{
  "d_model": 576,
  "norm_place": "pre",
  "bias": "none",
  "z_loss": 0.0001,
  "train_tokens": 1354000000
}
MLP neurons of a small language model. Each row is named by its layer, matrix (gate and up: input weights) and neuron, and shows model dimensions 384-575. Each number is 128 + 32 x the weight over its row's rms, rounded and kept within 0 to 255. Numbers have three digits each. A neuron's up and down rows have the sign that makes its largest values positive.
A block is one neuron, or neurons of one layer that tend to fire together. Before each block is what it responds to, as a language model described it from the Wikipedia text at the highest values.

Description: Line-break tokens right after a sentence-final period in Wikipedia prose, closing a paragraph or list item before a heading, new paragraph or "- " list entry.
L3.gate123:135123100134092125112154105123161109088097150136183108147138127093186224078106121118156104099084107137155102091190128115139116117104085151125136165149145108168192162155144104134105105130147197119129142131123087177090090150146127094165065106088126153114217160065154110090116114112156167129103132154135127126132123144106148108085110048127094121194125090077154153160191130077114134151125148135123196153190123172088118144077162071146121095121176091102172059141123060105099074125126143162154144094158134156122109126135124144196131080118193148109166100115163135151152105137179130154
L3.up123:129133131163077122148139141083091136089147125123116114155178112101115169136120115164109133118095161117083117190142124123160157120164128136153104166134081110108188168164118220150115122190143097136121137164144123079109161126139150149169076088147125106148114081132144132092106112140074128067100135185131136115086203164138119156108129143117146136117141114100075123099125137150151169082093134131129082128156084156120163139170149111065102139080117136135183123108086230120051125163144127106162158094137130098146126126095121143196103160147225137093153116110173163178113123087113159173
L3.gate316:092192117087133156133120242107107097144101094094134156165130208116169155106160125074106186100095101134115114099151151127175099095140084093199072137160181128097146141142157108149085186163164131159100120155129135061139153168177097084080108093104154102191160127178102126124102125104118112095163160098149158091178153111099120080113158176098169114187080081111097115148165121118090127156122092168119146103114111096111156115105180163113094093116152153208156199145063109127110099130122139147108097148094137129144134081112159138154144068138147134216078144141113158119082114064179102105
L3.up316:107195098124172155100154171136123109089121116118094147160125174116155166087145082106161164142130141159117111188176111111200126144074092071182126166179158106079133136093102092137047151145163117134133065149101157119166163145169097115086106149109144119118174104144118167098124072042141117139191132140125144070167105115089144160125135050135151115176131120146149106146151176136066167128109123155104141112163133121120128149147166104142076184124142114192134209087109122162091150112134148137157122145130102174129145105147130179145136160117118136146113146167134152113087147077144109078
L3.gate488:161110111150134089141155105098193125105148193102152187146162089093181166131177141157093107133150141126108116164124117160120164108159165188159141111139117109135153144108165098161127127188112159119128085103165121158201096109134142046149145148134149142153145115122122116101160127136150130103125129104113162104130071097115075159155204090148142171125114138090181105133147144114137134128180154130148111133151113174083170114181151109174102096126093149143105164135169192159158070064159114171107156111150098113139086139085141185164079149173115121130104144167129073150137197104049116119
L3.up488:103088084139160156091128097156111133139163169160119148179122128164146148135162088152144148072156148167089108157164195127131090148122173151123076161065187074128157106127152165162158150138146130128172110188156132134186113106148198113098092134151122087099146131136070137115155125151141156124133140111144180143138101136137050117158171091085077104103090094085124140142149138112155195144088194137145116117141144134118129155175135106153066111116104138120135122113117187110158101048156158179117107098145170150169125148107179205145211150139148128059096128132167159131119100066096139136
L3.gate1016:114114144050111125105100149121161096064109121134105096132137152092215135165164168106166158095103153142136133161087082116109126165157102124174143175149090102108112122192122144126156168149143114120196144125150123085084141157149109139125122148140133070171091158072108084110141093084140161151099072101179109095155143137157102135125141095089130078110116099134108125110120100145146091071132126172137096155101071070165087144167099099165101152095155118193147129159101114150138125088122130175105154130141151133163163129119121164157124090174108134144166093120155132109144127119152128120
L3.up1016:137112100097049111163070134073162046091121186123090132157170181147166129158163145140119121130135171144137109106125126108112133190139150152157069150183147110152137177177157161168097146139155054132097090125080073040097112112196103103164104152125102045172129164053068132134115180078099155140140108077167127136174095095079098166094146084050151119120124130080119123123138149122148162149091134173175102139151203073129106172124155130114108125107128115155127141139096140135122095111139141137159127106123106126081167110074031146102064106181135116163111152123193156168084117155074101156

Description: Function words and fragments inside long proper names or infobox and table rows, such as "War of", "Union for", "Japan national".
L7.gate83:109068135152106162083083143170182154202152127159112101142130081064118106153086083126118131117124075123117106146123163120108153095153083130129117053079093164127181071156123138125141150112153133158082152153119147183155125109136095092106145113106178126115103190177157114130077093126119086150115164129164058108104173117083101162132160049133125093174148135131108163127181146147134121096116169110131121156144152104169113139119101102124177161114162130104131144114095154161176123169096186148144132156086132090118114196091105122066170132091147080162131092163118093122158115116147092120
L7.up83:103116083146159167115084155112113080139141141148108069085149149118147073161113110144141112086154088093112150134164146185087160129142111117122085084084135145139145087141129147151116132144149114092129116072109144170167151092185125040141165092092176076088085168153134103174148077066061082151048121104172113183149151218106101119103165150145038145094202123172132155088156142214149153093100123108141107107148178118193165095112158166113153149060132107148094138073104175127117158148105130119127128111109115141114150099118077180118173190150091093161141120121121120168168102125158067131
L7.gate199:112083098143017165082120141141149162197145114095102181175074099194112170124134205097187170058129121136135146135079172127116109137187194110173121083199096140073128159147128111112185105140118176114120123083134098179150142159123152105158140054101124176103183166118167165150146144121109133134131136136153118135119093152129099146150098156141087151150114136148138120139172159092126171079142152116118153165094131168142118099104150110138094138153169129126175131091140121153170159143164129159177113139199139114145107064097066169158147094145162101153135127151081093096129148148133146118
L7.up199:070059103093127100081122126070086135151166123142129144141138131124090128106147102101135122113094112066126177188113080196168152148147131163097199143094161111131122135220128117156157132076142179132228121134144155188120163071111100126155100140140155101103124085170176103155095093105123114125162108141094113096131160041079167121110181086081110124128208213079088103143122161124099158074103109122094132128126160124120130031074106098130168121135139164155104164175152073083133181068106154157101106114125153139102106127083070151110129122130049119127089102084137136169190109163135109139
L7.gate359:149207090135098153119106079100081104196121140143145158178117133123107119125078123145103136145123112117141149077160110072135153119147141141098109109157117104199123106105151117115153103073002144125111174110164139111179185117195141128121129192160194161053137176140159143096063119118112177098145123122128136105145118127134116159125130145131108187128159135076154090104109105147136141116106084114072136173116157146137144140187147098128143111098115087120136136069156114118163055129104162075096154101139127125139114127098139177094087152099168123101158114151070126072066110139095158150
L7.up359:184158133162105181145122103084081089104127129161161132135142097144117086121163117217138168099078085143104107192178105143111179119165177150157144109111114105202094079108130094108092176127127152060123109148108128095114109102103144178078184115115172098181180128122111210116131115151213105110135161106123139138129177123120136138171103148117185128161146146110112141193128107127133124191074133130132111153088135106162131149091108136117076061073071140095130125179141129117126109169107133149118107191119131090138076159150118135170113089116132075097138118153100086148154057119124116096
L7.gate809:122084105096151078125131068101128115119171178148132135095141073111127120176152162134066123119126158127179108122113118154106141157158130137205111158151177143137133198226062135105175122152132166156177197157198161095149178077075123150107110140108124127084102188124146142187145190169135150102174160143179126115055168132144197105164158172149115141117148066128079110104115101107132126098099106116140171048061078117133038155169159084109115117104126171096136132132144101104057142117074075135115139090111176167137067107095106177134155084102177135108141126150140118127087113052167143165
L7.up809:167179111127143096055145152130145141135110116115117101079163123168140099120108117095064142117142055125106126113164195203144121108134081099163152152168142126125127158075163144108175127087148075092081077182122156056125129137115128066088102083155221117155144129081101113192115114096121098112118121095141170183143152096122125090127160115142062085181140176114126089113139146151097148152168140143142097153133132137164093089104166184140127165118132096117142139135117049092122216141108085158123124139121117132130135103135130172139101156141202168151162078093120139105165136125135141126
L7.gate1122:160159105118132141140105095091150151161156145132092110154110094043137112125096136125163118110119166079114140197150141127113133115156185184206115146090183142082175147174099135043184187155117142132107133118108111100149136166142115085146166177139097123157062138194097179158096172117164198165086079141139093078158105175121101161148093140103099080103137114148140162158152121154112158092117134186137136157108125113113158119064207145165096118141168128133123059118150149090110110130138088162149160116070095078146085156143081104127089176149136130117100110144161131126088107076095129116
L7.up1122:167110152112072164158141139131169109129153107074147136112040163133124167116086144150133101125097148142136145127098086111140096132156143080203117109086092172139104117085121065092109056119153142092128200152094140101070120109173130166203104166071165113163195189108204121119076132157102137142153108122102167121117099134100172079090147112113126107153127174117109131160148145138139081082145151137178145152106194073178136083102067131104121125074152150133124073222156114125118163131103143143143103127118109060182124151188111151150084155146068124159094121143126116154118104099136157075
L7.gate1360:134133111083098107080108144163090162112110125096122119155177038162130144145161122206136143137090109130129087151194088169160131133116117068076184102124178159133120138141117086146167150117155146089107105140118151091165114114141175102103082094081122125092143104140215125054123089122144182146144129107138125105115110110135163155123096166083108118113094131113132108095165147150105146091131146164164120142109118078100185116059178160130107106103168132148188188118185144171095163155073139179111132127163136065180145151109125150196078161149149121172068154157104125081165157196149173093
L7.up1360:109100095064109086205147168131129127144147120132096096106148162141147180145087074168135123148178124170157133139194115076128169087105122116110090119091135058141139136137181169150143161100087123163081146109095112133128093094102121158155080123128127130135183097066175122151088120069128099092114110113148126170118171102140103143106065094082142129153172134121132195139128101140149092158066207143097103127134132101143083124165170154118089092140150126133148110113203105203146069125165149137105174153075159128139085089057118093117099094104190147106128069137126187073161175126169093118
L7.gate1394:155092086158152150085159134124101095138107107041183155147130097158145127135123111087099107082095068122135175162136107107152162154159168114106148127156103117129105150127110136121139131124173114110120123090064100132183167125147154144094115155069137094125149092103145174130193112087066105125129123120119103169079130138130129108123109158107174157125111135100144091107194144114185097107078132108122137173118128180137141100175162144140127103120111110146092158137142118105162179153149103173165125107077098091147110152144107131101171109155095123177137158135162161132121097190139195126
L7.up1394:107106104132184142101155124158074139113114102126101145146147158125095127054191148152113071078161161077116143109094157100189139082106111129129162117134104089187148088154188105123074122171142114120131102139112158108197097104093146129103156088067113126128123145111143114139089140141100117059120137082159107115122173122174095179104104141171122122152092134156130119168092136127155127099125192114095147154094143131147104140111132157184111101065138102150131095110101087139110103148105132112187121125128149067123096162155198130149146127197107097165160120153172092111104149166171161114
L7.gate1437:121089116079114150134114129137060112165149210136111123151147166127171119096115151143113104131118110121130155074082126132115113168120151160133137109076168103164117113138129183146146131095162152128136131147063126150227158145136096127091054122156102091129090142181137142062159145163103136096140207197080162148136120124066110195113137079061191170159106147114103142134085146134126099147146130171110147154131130144149138084081135163145152111137098148151201076174121134109100141143118151059144112110171138126112175075142134126149143137185135089085087099098215165094138115107129201089
L7.up1437:138156127076152172172126161127093172180096138122134217174110150198092146125162110108088127130090146112118123177082144098093088157149174100109050151125083175120204155143109111134141135130094104074159116142112114129116141099179124140152102065064139109148130152158136207136144115095165093128097083138100113109156100150160205099084138114153122153087108137164119120169116150086162090151152164136176124118106085088120117133155144102135148116145129099175096103112149101162127198109161179168142148163137136206143110115144126130155128138075138109120123165174116156154124113076151086068

Description: Line breaks that close a markdown table row (especially the |---| separator) before a new row in sports/stats tables; also "No." periods.
L7.gate7:135199115119097121082177083191155085100143075143080127127121144130159120097143134129139100145140085164178149183168121082109115110146130079105152158157102146091141132163091164138148099116121081227122165108141149079166154177143085084157060141079126114067114119182138105107058131182114133113135111144147129122175086114079140097134138097104155102192121124126157084102131107100117132161145113148138128186105118115098151158104162139117149131162100093160113144109122115115131127135146185117121173120152108147143164137103088140174154080107113070125148119096099171101091063127137121174
L7.up7:081147085094152184151210132123080109114086101124096155162117155105137099084097115077144174195143130133144110164141091079101135157160102115160113189129089105061140150139079167119109114104112109173094152142085194129140162139099125146078082156130110090077113185141127120175096152109083099146104126112074089083143107110071128108147113150158127049163111121142144109110157138157129148150173106219133117175065124157085097126164144090185097194165118128151117222161107101112112096158112155130099153135132167103143182065138118125153153110092063134200194079167067131125114189074135098166
L7.gate163:085152099125170053102136116120129167124128143119197143128103206144035199079120094118160188127128135185136123099131144105151142203112123108196168066150140162101143180127122174150091144070089105144145141137169138069093180146162122156056132131147114103115159197144117114096072108074140124107103134181178126149148160137114179117122105174146103090137136155099141112088160148071121100119135107113160122160162153127115158162139147111178094102169103162149096113090114059121141110178156138168116131193172143133140118106152140149178186179152135088096088090189133199168091125107200093171
L7.up163:172150169096106125129143072148110139109135125087155137154119113170127125150085179128129142179121135108141114113179129126102192123110114131102140148119118116152151143133130034174163117094139163109106131093129159098156126120098144085161141135112127066139139135155181085192097148142119112187141170069160104143112114140086082150110123171103169163143136147107085068180124150112185152186151073122146112162101130141160130080107155133112115179123118115156156149154091143117127070147189159140151093147148129110117121085085101112158088098123117165167075061136165098085159094108122104164
L7.gate169:115144111149095066150107121162129141113094122123143127136113121191141066072116163117108103127142118133118149093153157177139131182128143065108104087099123127185122110163151086147106115106106132149082118171064175153132129176162124121095093132160106123085025131166109141150148120143093160084140148154106127113146125087142187125116087172124089144113104052105130078185162079129160116091173149106156098102102131162150126180060102161199107084109212096143064122045172132075150119082152153145166097104120136168132129101108220125155121089058104100051138118095116114146148124150110143100
L7.up169:168088103129130152142202121085138123129123080127129127087202149125138117163121138138121174140139111118110128114156173114092129064133108142143121142079126133109181088126200147113104122162109100120130124118126093134087134121142117115109178116085130096146108137201129150075142126151086063064188094089133124145190168125129132158110154134116133170130168139174169127109158107135150126118074069156096112123082129122070183118106050174114114152112133167097105110173145107125127097108105200125106105124119183145093119069117119107073155104173147136100121135181110085138129118102101152137
L7.gate369:156122137156095104083165139101102175074139100108146162126103156080088143131103141083087170133119143080155127120120106167180137164112067083129168156164124046108134152120130102133168137123125102170104105122127126086097158147126075098116092146090136128116085183120125103153134181108143087193125163165107140092096130167005133050156120143106110136108081136129143085185110176097132115172205098106135043150177141142147111104185131124150107145143105126118054135139094091152103110143118183136156129066168133168106161092085120094125192129108160165124116061127118214138136090213116111169
L7.up369:083184111066164127121068083115154124068103135106159190160188201151128144117095141162180095063107172114069160137145110115174097071099106160098140093124108168158139187168164162109128104157036157160135139163111152076133104099169155163117060098106161142127110203154073113112100175141143076128136126174104137085161109109068156071074088120156132077128149129162131149124083146147162084088106140180114103184126137147130137061119152118146079144132138111173122127137102114168070116119087167144129188105143136071132150124085114116147119177141125124141106138136051124110123131115124093166
L7.gate1112:125198064140158068090086173174081111167074174120101149117117093151135120130155148090076186109137176109123173142156084169168149105141134098133158072090082110112112096141118121132054169165155125155127177086166069076145189182152085135108134149116124129103128173130164107180106150117073087129112108143137170102157127073138116124174101088138127057175069154096163093136140106204141174188119149110122126074107143114111164136149083153121125141062177104154140106105115092120161109099116131076146119102126129138130119167134112129151091129119084158162127056127095129097168134098127115119
L7.up1112:092157103128136131089123129147086125152173136122158095120143141155169134104101166128088113063142084155153126153186137105139137079160064107108143137097116120119086052102130080087114154141121073164105173109169108125173106124131060114027144154140121108051142096126110172195106103142088049158119143135149129105108141073092101081182128144096126105120156164129119095110097148129116198188162139152157152109139124091132105139124111090109122082084182084149135143051155120175216097068138161150109127144107141114159087129143144144159153110130108202173134127125104111120155104088156134157
L7.gate1214:150142165122144129102139155135166113078158119087186140094149209132120156147116140108122112126107064157120115136207072166143127139107124137122147101170110137155169088129120064103078152196079110126111171128115141126180129138131112158075180137132135142119105163142126049120135118121137093126143117172149135132139128114114131060095108114070076107157109208096110126103160123102106130165156130174142102139135071112098178143147151092235160152082171156124144137136100094149129051070166134152133120155219157124110122152079144162199130150092115122139107066160132230143111085087148084130
L7.up1214:095135125114128129132105172148163082129076029143184115123148162153119093098112079107145171108131079137131118085117134125094148129139116100152130146122160162101168159117112084091164147131096100137133177183164122123151132094140105118103110127138150113110126161132084071133089133168139174123118110131135113114181071091067165110139065148086106142109144195132115105112148141113122098184151114137120113105139107132153184096097202207193170127161128107104167162159094109086099055132114178136128099164134193153137154138181120125160116116101097146103115173139141176095131084064129133152
L7.gate1284:132161092170115152106088129149103126113129086195126112117105140109142122125088158129156147140110123138163105113089080146146132165190130111156105166122147126101180104145124118133086107127112143095134125182125196146080102097101129172141124089117114079154123159209117209107163062137118098164131101101197114121137158155169127158163114170069097209065120144134108152151091115182119138132102150103154104120151159158130077061119097137121180140151163095138148103122145161151129088067154107083188184130157114170102166115155093125131154128200123139136141120177182090080140094167140055133
L7.up1284:118149101063103080145169103125134047132125135091100144131135138134176136148132104142181154094095158154151133127125181091170095143138161189147148126149142168205137164138146084111112144111110156172134164143109087179143121088126099086065167136142132128174151186076131105110112107159169076141125161128191130116108113133151105148099164117120151167092149103096106181127168084099126128120105126134138150192095095138202145126117197104177154135099105147155109065136103136153124090089118159175167131112120102198145124174093188112129084137141125180162172110138123176174100133126186124106
L7.gate1287:137110162084145125116141107090162100177092116100127154122152131136119151115120103148143150186125132108093140121162146202167105117137147109182089105149133146153146132114117107099144136151141135104115101164134214080072137124106104126031066165154138131146152147142148125160098154111173109207118169096131127107077115076150096190156079130130143089091084087087105155148145152111107143164177161092107112111121122137138200127056117187173112170153107108049160156146080086094100156161162149092102132124191070090091139120053077133174129113134115116144104105080079099090095082107096118194
L7.up1287:104108153116122151124129097182128140120182103112081096117090170106113131105119159185142118172153172163149177194101137133117105137066121131106174116175118123109098135145128073108141160180142144107125168114098152124085118104077172122135119124169147108115167209128132137050063123151096119103148113137146110081120081148136193065146067222145032127101143152120140095093093158119093100140147151102134136127158119102134144100141147107153132154181159119124098143116105112077100123154156130144121116126176115173105182085184115083117102102107174137139095075137142131148135079126139146088

Description: Line breaks closing a list, table or paragraph, strongest on the blank line before a new article title such as "= Rudolf Perešin =", also row ends in tables.
L4.gate102:089178109143127135107182160137095127119125187117099204115116167111086104065150134120139122125148119055142168103111113150186120111075134090142116086120085107146159143145162117100096163162127182096117118131087155112091092124119104130113098112147110097138106076077167154124161161053117098178089060068180121159125126160136104076140122101158027116119137158119136162136154153093093161120136100136128178043092154117100126169126107165099142111076175113121117186136131141095151168108106199152097166123089131203085149089185118171102129134138152130165160089064084112117104103130121112128
L4.up102:099111075160143148120142135122138129097212169117196134158144140132093109098127166111148168110184116104108145075162161109112114067138110143138126117111114114171123147145104129040149174184119109147102154177135167087126146139134067145157108105135083086126109179080146164135113162084110123138175075174143132151134145071123175172109071157093130135159132117157084086138100125084140236141190108130215153123141135042110116105075137154140147134125217119114103113120100105119134162192138155102120155118164117100156159084134125156137194125155160133160106055110190118121156091121115074112
L4.gate1326:147152093135129174088146188121113114105169168119070133141077144134104126106142135134094077137170146117139113169120164171088173103189073149149117063165150148077073170142136074121122130145144109167073129127137064088131163142196126086111170090137154136149117042148103186160133149165115135111125109133145091113178161161113110118109151101106128119175166150136168128135090089067139108153116126104112092152092145137125110134130160153144079082082162102169146133127096092094152116171113129133129133156164176170132125165138123174095105128191110107048153110142152128089111160155115096127
L4.up1326:146141102158142147102077196142117082144125166102085164129191166131112132100128166144084091126126128125137174092115105092121124102159113136089123102150120134093101180173126106108160136142103188143111128084108100154089140160131139113152112135146129143138102068098148117173149165149149125079140126080096076142167057115191123106092072144138128122147118114128132161142173107108164109137097155077113130121161186086109129163126123108164183102068175134116155109138130131147122149129137174073085136158103140184156082138095102095091106132172127084078142172149155151096134112168136121099

Description: Capitalized word-start tokens that open proper names or titles mid-sentence or in table cells, often looking like common words: The (Simpsons Movie), All (India), As(pen), In(augurated).
L3.gate817:113108129069132124209201118141173109096116090168144098103076143145141099171147156130164174075118113148150142065158060124127196120135108126145114143147152120148115107121129110168149108130115168160127146190178185070179105123145101140076157145188137129166129134143102175090099098154144083147163131082101104105091126141099105103113155162066155134137174149155117138083102122118103117093152132098126085164117137171146097123110134075162158122157129178137133084114135162124165122140081161123104126078190158128116151156092152065118160115097163082154062149100107141120121118128127175123
L3.up817:134185117153182102163141189101086149132098130099133151036084184138065120147157149103109109134109107047164159110069113114109069113091155144115176140097190152156142131129163131168169144142172121086099172136126164141120150205145131118116108107129078082074047170159071126157179125091186127137134095116132081134103133147156132129096148159140140146080091142148150109111161094171138111164114089176176126116162138095089084130100119159116131120155115166126146137166147166193166137097089182084126089130149133122142121118096140121134075087101095122144146091182131174145084133127137102121
L3.gate889:177167109099118121141139171128141114150147128082127152160173105142183170130133123158142123153065115154088125101087188102159110113120108156170126072135169115161147141115150140103175149183066119113118082135126112180149122105147135131107108144090155148179138140103104095083158162135081147161149109073115092107140138119143113077112101164125114136121182144111147142075122133079127113093166117117088129117164109128105197152055110131104093120125143161158168150169065078154167153111109130059095171167115171143103109124073135129137117116145181104145185125098147128171076112076170164089
L3.up889:173109128136081137093150070131141087142134119131094128111088139122133090171126157119189175120133132128086045086205194141132179120105134121057132104087127088098123113084112131129182156140061127145143125139057077164085187197101147155080121070155216123112136137123183145107146156115115113097142113103137118192166174120146093126115145162113131063152152128092112139115083151137137122140148161142141151119195099056164130116158163183086121088171108159110132114168164118123118085045161134173172087167198120181117102095130086096119156137201175108127103165134098139138086139144135135116
L3.gate1144:116158074071128104110114100123114162068097109118131104086147138169119104140142097137088180084132157121137115123118171133086097105174102103156095082123173142141115109120141128165177079126097110181071203167141135122100130126081098153110079160191105137198109155131113162131061106157147121130117059100167114140137121114149103088116147230130099087127090154068167107169116170105105113206103136164139129111142089148179151110092075120098141212126142144166085116166226142113129139153118157122085165122159094115188076134108161171144150101087104113132159188133173106151073146179146092102
L3.up1144:121159093075107049158182106099147118084214090115122135149118109148108099130125120192135136070101113095120085075199118130116117144164078135124187122137211114123059157121126124154186097133114123147143103183168107119171131150152102118111109135146161099165130160116161069096127079164098154160136112114163093133117132149129137097118117084094136073138136115121166111073159128128069136110094143121137108103144095136127130123095120151093126135167124154111153089157154132156185087117117173166090119134165191064130116064072151138105112150173152085138073136129118088087174086163175152081
L3.gate1529:184103095089127086219099134171138205064139083081162147086133108157121084153206097131113133125063063154172153132129130130164129155148051109168121084130136191131112139112176095151132103167137083104104161168126140149129116124091065117109162141193142123127136147145139143151136129135085104139125051088094135166110140142104039118103159176121141163156155125153131116070167093116102123141062121087144162079139122119119185155156153148138152170153126177097173075125113186158161107152102130079158126127149161110171142094139118075136105125130147090182103198125086156140155060134117096150
L3.up1529:127208087093119096175131157123116127127134145140123150041145185119080107128159155204129190123115080126114092160101126186161136113108126077139096127110147157173093150110125061138111116141104094126067097178151234146143132129154094071076169081133123082143101128163154148135164154118084093100107073112131118170133125125102110143087191156139091179054179164141127118069160106152106159173097125117125095107115121150087181125094102121113139147111109171153146151127147140144088055137088125130123068145190098201114150123123135103107119133098120105155090157109139144166156092139147079096